config = dict(
    n_layer=13,
    vocab_size=16384,
    norm='rmsnorm',
    norm_place='pre',
    norm_eps=1e-06,
    rope_base=26200.0,
    rope_fraction=1.0,
    attn_scale=0.125,
    tie_embeddings=False,
    init_std_qkv=0.0226,
    init_std_o=0.0,
    warmup_steps=200,
    schedule='wsd',
    train_tokens=879800000,
)
MLP neurons of a small language model. Each row is named by its layer, matrix (down: output weights) and neuron, and shows model dimensions 160-287. Each number is 50 + 12 x the weight over its row's rms, rounded and kept within 0 to 99. A neuron's up and down rows have the sign that makes its largest values positive.
Before each neuron's rows, "raises" lists the tokens whose logits its output raises most directly, leaving later layers aside.

raises: " YouTube", " website", " streaming", "ete", " Internet"
L9.down814:60 26 41 54 73 66 49 48 41 43 68 70 40 57 62 37 47 35 59 64 48 40 50 52 64 55 47 38 47 42 45 31 35 45 60 44 54 46 54 54 59 61 41 42 66 50 64 45 48 49 48 32 39 67 54 64 40 65 37 62 61 70 48 52 47 22 49 45 52 29 46 48 49 65 47 25 50 43 42 71 55 57 53 33 55 59 54 53 53 48 37 53 47 53 52 57 42 62 37 51 44 36 51 63 42 54 64 49 61 62 48 65 49 44 45 77 66 60 64 48 64 40 61 55 43 56 55 13

raises: " leaving", " completing", " finishing", " losing", " the"
L3.down587:50 22 56 39 59 47 54 50 65 59 63 42 54 73 63 35 40 51 36 43 49 38 30 66 51 51 49 45 64 51 45 46 65 59 66 52 56 52 33 52 47 67 48 38 31 42 46 65 39 51 51 40 38 38 32 53 51 59 46 69 40 54 54 38 70 67 45 54 59 25 33 49 41 50 37 41 43 50 15 55 49 49 54 50 44 37 52 43 53 57 63 47 59 74 29 28 71 57 61 30 37 57 67 45 45 36 68 56 37 55 43 47 49 31 57 44 71 59 48 44 41 42 45 55 37 47 57 43

raises: "ts", "kin", "to", "um", "pen"
L9.down192:62 32 51 41 46 36 40 70 55 63 28 51 53 71 45 33 42 58 38 63 33 78 67 51 43 28 34 58 48 55 37 49 37 49 38 51 27 54 64 20 51 39 60 65 46 36 39 45 50 67 46 41 50 41 59 55 38 48 53 57 39 38 45 48 61 37 52 63 70 54 40 32 37 67 33 54 38 61 38 40 46 53 52 38 58 57 57 47 48 30 36 55 25 47 44 45 36 41 51 38 19 49 49 22 60 43 51 55 59 33 41 59 60 59 55 50 35 52 40 46 46 49 47 53 69 36 63 39

raises: " she", " her", " women", " She", "She"
L9.down448:38 51 72 63 59 48 48 57 31 53 54 51 40 47 54 66 61 54 49 48 50 52 35 48 65 29 40 43 31 51 60 62 32 68 29 30 69 51 41 38 34 44 44 45 60 35 33 47 76 49 57 50 77 46 33 38 65 30 48 65 47 66 86 59 34 71 57 56 49 37 61 42 65 37 56 47 47 48 50 50 42 50 39 48 52 44 64 34 46 34 29 49 59 34 44 32 33 64 36 57 45 44 71 54 60 35 52 47 59 78 38 37 60 60 56 46 46 57 35 53 39 50 63 52 39 51 58 62

raises: " review", " News", " Review", " newspaper", " Journal"
L9.down1033:50 58 43 57 58 59 28 58 21 60 55 59 39 33 45 50 36 42 70 55 39 42 44 42 71 50 51 56 49 42 32 70 52 38 65 70 66 32 62 35 30 60 56 44 55 55 54 54 50 59 54 49 53 44 41 55 31 69 59 23 29 35 32 37 44 66 49 58 62 44 48 49 54 59 66 47 47 49 63 56 49 59 74 63 43 52 47 61 70 65 56 46 47 38 74 29 38 38 56 63 50 39 69 57 66 43 28 50 24 50 78 38 51 53 65 39 45 51 54 40 33 38 50 59 62 69 26 50

raises: "ity", "ities", "ness", "ised", " opinion"
L3.down991:61 39 66 52 47 54 35 64 55 27 59 46 57 58 48 25 49 40 54 47 40 48 28 22 48 24 56 43 52 43 28 22 52 58 41 38 42 31 43 44 65 36 44 39 47 57 47 31 58 54 25 68 39 62 30 49 46 31 33 50 34 44 34 55 49 26 42 58 41 52 51 40 63 64 55 41 44 52 52 60 40 32 53 54 46 27 58 39 28 34 58 23 67 63 59 55 51 49 49 46 27 41 48 57 56 69 49 37 60 35 66 35 51 44 60 41 63 49 40 41 48 57 56 49 53 70 53 22

raises: "ure", "ose", "'", "ome", "itude"
L9.down405:68 63 44 49 40 50 55 50 64 43 82 50 59 46 61 48 66 50 50 56 78 51 48 49 46 63 54 62 27 53 56 60 53 57 53 52 39 29 30 53 38 64 50 53 66 48 56 52 40 48 52 45 57 39 53 54 36 50 40 39 65 54 47 72 64 27 64 40 52 56 57 59 46 47 56 39 42 39 38 43 40 19 47 20 58 40 34 35 46 38 43 45 37 60 51 48 61 51 56 45 37 32 59 49 28 45 46 68 60 41 40 60 47 51 47 61 30 51 40 56 58 39 54 53 50 28 53 63

raises: " a", " an", " two", "is", "ise"
L9.down894:56 37 62 39 47 49 39 60 53 53 66 44 30 47 18 65 43 60 22 62 48 44 50 34 38 44 34 70 60 60 60 53 58 43 53 56 38 69 56 50 43 51 51 51 53 75 51 39 34 40 48 49 67 55 39 52 72 57 49 46 30 25 60 68 48 34 46 58 76 59 64 16 39 46 55 45 49 55 46 63 37 26 42 40 39 52 63 41 63 35 39 57 33 73 45 44 49 40 62 65 42 65 56 75 52 46 49 49 61 42 40 47 41 56 43 60 33 54 38 46 56 46 71 54 47 67 43 58

raises: "ing", "ed", "una", "ire", "un"
L5.down621:52 60 63 59 25 48 55 45 80 65 38 26 48 47 57 48 47 35 35 61 27 26 32 43 55 38 37 58 78 67 39 56 53 33 53 53 40 48 63 38 48 60 33 61 57 49 44 49 56 72 55 40 35 47 55 49 63 51 60 77 16 45 45 56 33 62 35 64 45 73 30 41 45 39 49 52 58 67 28 38 59 61 45 46 28 35 42 45 63 65 54 49 68 26 66 40 59 52 69 73 49 53 64 52 44 37 64 48 35 74 48 44 36 32 74 53 59 52 44 28 51 51 47 35 53 56 45 66

raises: "by", "c", "mer", "ud", "ilities"
L3.down812:48 51 67 43 49 47 41 45 48 43 38 60 46 30 52 48 46 48 47 45 50 51 20 37 32 42 53 19 32 44 38 45 59 45 53 44 23 47 58 55 47 42 51 50 57 54 61 36 39 54 65 44 76 37 52 58 41 63 60 67 65 41 63 36 49 54 52 57 34 69 45 52 43 68 55 47 63 52 39 68 25 56 48 50 69 41 58 34 59 37 50 54 59 69 65 53 51 60 59 59 46 56 59 40 50 60 57 36 44 48 34 52 43 52 41 61 68 52 49 41 44 49 73 58 52 65 69 60

raises: " Act", " Commission", " act", " Committee", " Association"
L9.down1012:51 56 79 50 66 45 58 54 38 51 71 52 58 57 42 50 43 50 33 68 71 53 54 58 69 51 49 27 48 65 40 64 52 53 40 58 56 36 49 31 47 55 53 43 45 65 63 35 37 44 45 57 52 40 50 51 63 64 32 36 37 58 50 42 52 74 49 55 62 41 58 51 50 51 56 44 57 69 38 46 69 52 54 55 58 41 55 42 35 59 53 65 45 40 65 65 60 48 39 32 63 53 56 45 30 48 69 45 45 74 53 38 56 41 54 58 35 70 55 46 61 51 38 49 53 58 23 64

raises: " of", " Of", " gener", "ages", "ounts"
L9.down788:55 56 19 40 53 49 66 79 45 40 53 49 42 68 62 69 64 66 51 69 59 60 25 63 52 49 54 64 37 51 39 32 26 63 63 62 34 59 71 46 63 27 50 85 38 46 56 54 34 48 61 61 55 36 61 48 33 28 46 32 37 32 42 58 50 47 65 51 59 41 54 43 60 77 40 51 55 43 58 49 45 38 55 48 52 56 23 35 54 56 51 57 57 71 57 67 55 59 56 47 60 48 46 43 30 43 47 41 30 40 62 33 73 62 47 52 33 67 45 36 68 54 43 44 53 71 65 48

raises: " film", " television", " TV", " movie", " feature"
L9.down114:70 62 80 56 49 45 68 57 49 30 56 42 48 47 45 62 42 46 69 46 45 56 43 47 57 60 48 53 29 58 44 35 35 36 54 97 42 59 45 33 63 46 55 62 60 53 62 30 33 51 24 33 58 43 52 47 60 67 52 25 73 68 57 51 28 34 56 33 46 65 55 50 54 44 55 60 37 57 40 52 51 68 31 50 64 44 53 44 49 40 55 37 42 74 31 29 62 37 76 49 70 61 47 63 65 56 43 49 51 52 32 64 67 45 49 62 48 59 42 29 60 47 56 43 57 37 66 42

raises: " their", " its", " his", " the", " a"
L9.down1058:32 44 44 49 39 32 67 51 52 50 47 54 42 54 48 41 63 40 60 44 54 53 55 43 46 43 52 39 62 61 55 51 67 42 60 46 52 48 41 59 32 47 46 37 34 43 43 39 58 69 53 42 47 34 40 56 47 47 46 49 48 40 36 51 44 61 51 38 52 60 37 62 54 59 54 48 67 25 65 78 44 64 50 50 55 45 69 59 72 72 43 35 49 46 49 49 31 46 42 44 58 48 47 65 52 48 54 71 48 36 83 55 53 44 58 46 51 67 46 46 46 83 40 64 48 50 54 99

raises: "ions", "ing", "ion", "ed", "ive"
L9.down595:55 46 40 46 28 47 63 73 72 45 53 31 59 43 46 56 54 49 38 56 38 66 40 61 52 60 56 51 40 60 55 53 39 72 46 55 71 37 46 22 30 45 47 60 41 56 46 66 49 67 60 50 59 57 50 46 74 43 41 44 47 56 52 36 44 48 52 62 58 52 55 30 43 47 63 45 38 41 39 45 44 64 69 53 61 74 47 51 73 67 50 68 70 57 53 46 37 67 64 62 59 58 69 46 54 48 49 51 66 55 56 48 33 43 49 71 48 49 54 69 44 49 33 66 62 45 55 37

raises: " a", " an", "rak", " another", " Jewish"
L7.down610:40 36 52 58 51 51 60 67 47 65 63 55 42 30 31 35 52 43 29 51 44 41 50 45 69 67 34 62 47 52 35 44 57 36 38 48 36 55 40 53 68 54 48 67 60 69 63 62 51 46 40 49 46 34 45 65 65 32 54 49 45 48 80 50 52 57 34 39 49 50 42 39 39 42 52 42 69 56 62 49 33 34 47 50 51 40 47 44 46 69 52 55 61 51 39 27 48 59 73 66 64 36 67 35 54 71 60 34 65 41 49 56 60 65 39 54 52 56 39 25 55 47 51 37 59 61 40 58

raises: "row", "red", "oon", "que", "rows"
L3.down1216:50 56 40 38 41 39 53 51 60 50 46 43 38 45 12 54 55 51 29 42 61 56 39 47 64 65 56 38 41 46 25 77 49 61 61 46 34 51 70 65 58 40 37 62 43 63 39 47 39 54 54 65 61 53 44 64 77 37 33 48 59 32 57 40 62 45 46 50 63 58 36 40 53 36 47 34 83 62 54 38 49 48 57 60 28 31 35 40 51 33 58 48 40 49 67 61 37 80 53 49 58 63 51 53 53 32 54 40 43 50 46 48 27 57 65 47 51 51 39 43 65 51 64 62 46 68 33 35

raises: "ly", "ness", "er", "est", "ity"
L3.down1351:65 45 60 57 43 38 56 62 58 38 61 25 43 51 60 24 58 45 48 50 79 61 44 36 50 65 50 44 51 43 46 23 58 58 49 48 25 43 58 42 40 26 43 42 39 55 55 48 57 55 56 59 71 68 47 63 44 53 65 68 34 57 20 51 61 41 49 43 49 47 50 37 48 56 47 59 35 44 30 23 37 42 44 39 23 52 40 60 46 40 37 49 52 58 34 51 74 32 57 35 23 47 33 46 44 62 46 57 60 47 43 77 42 31 47 71 42 62 54 44 33 47 63 48 56 51 51 53

raises: " mountain", " river", " tribut", " ter", " Lake"
L9.down643:28 42 54 54 54 70 75 48 48 43 56 57 34 56 48 35 41 71 45 46 30 54 43 50 51 45 59 55 62 56 51 55 51 57 63 46 44 39 38 70 52 51 58 51 52 62 74 31 40 78 53 48 39 41 54 38 41 57 50 70 50 50 46 50 56 65 51 55 46 45 52 52 30 47 39 35 67 71 63 43 52 32 45 74 63 54 59 45 41 56 59 56 52 40 52 63 65 19 34 41 53 43 59 75 40 59 59 58 61 58 47 74 52 52 72 35 37 53 27 19 48 65 59 67 40 56 58 37

raises: " its", "es", "e", " the", " a"
L9.down1100:47 26 59 48 35 32 62 60 51 78 44 58 50 21 59 63 47 36 39 59 50 37 38 47 44 75 73 58 47 44 39 69 65 49 42 72 56 71 74 53 58 45 59 31 66 64 54 42 50 76 53 45 37 56 57 57 59 59 40 47 71 56 42 32 68 59 65 61 34 49 55 44 54 46 46 47 67 72 30 71 60 49 66 48 37 52 60 58 66 62 49 42 49 37 38 38 60 64 48 48 64 57 25 50 46 46 52 36 53 38 88 72 55 32 53 41 31 62 52 38 64 32 58 56 45 41 51 67

raises: " month", " summer", " weeks", " months", " days"
L9.down77:44 68 74 57 52 47 53 55 56 48 39 40 41 48 60 55 45 44 78 32 76 60 55 43 51 39 48 50 74 41 48 39 27 36 57 46 66 46 37 60 48 64 55 43 44 48 44 24 53 56 37 43 57 37 37 75 47 45 56 64 63 59 44 54 34 61 69 56 41 34 53 58 47 68 32 16 38 29 60 41 53 46 40 48 59 47 48 48 44 30 34 57 46 61 62 44 56 42 45 55 62 65 41 55 77 60 51 49 28 57 25 44 52 59 57 44 50 29 56 64 48 53 46 51 56 33 71 30

raises: "ement", "iture", "ment", "y", "aged"
L7.down1304:50 60 43 51 47 54 34 39 46 52 42 59 52 23 58 51 31 60 61 70 56 37 55 63 77 34 54 58 48 48 41 45 68 47 41 54 43 74 61 40 58 55 40 52 45 54 52 70 33 33 58 62 56 77 57 50 40 67 60 45 46 24 59 52 61 50 48 56 66 51 53 30 40 62 56 51 66 70 35 42 56 42 32 58 49 52 25 49 67 59 42 57 44 34 49 54 54 48 30 55 50 53 44 53 55 56 42 63 60 50 64 45 45 50 50 27 28 55 59 34 54 55 55 63 47 56 64 38

raises: "ing", "rab", "ivity", "ive", "ors"
L9.down718:58 46 68 66 35 48 53 46 58 46 40 46 47 38 78 37 56 49 29 68 60 51 46 60 61 44 50 77 74 52 39 42 42 68 47 62 44 62 61 30 48 39 45 38 46 57 53 56 54 52 54 59 51 46 56 67 39 40 56 62 34 41 52 56 56 33 62 62 62 52 46 64 23 40 60 70 54 66 54 59 61 53 56 38 64 38 36 60 64 66 52 56 71 64 63 54 38 56 28 68 72 82 60 45 30 29 51 57 42 42 45 56 53 52 58 44 47 89 47 36 43 64 46 41 43 47 52 45

raises: " keeping", " creation", " to", " maintaining", " creating"
L9.down688:40 54 44 49 54 54 64 43 44 43 54 36 44 41 53 58 47 55 65 63 59 40 45 64 48 47 51 61 44 64 66 74 58 41 54 50 44 50 32 52 56 34 27 69 38 48 62 38 44 60 61 53 34 34 52 51 64 59 64 31 33 56 50 47 55 50 69 35 62 57 65 45 48 37 33 43 52 47 77 51 42 62 52 54 39 25 41 46 53 58 50 55 47 41 50 36 65 51 43 53 73 63 65 44 53 27 54 64 67 47 55 41 42 72 57 56 65 49 71 42 39 46 62 59 48 58 56 54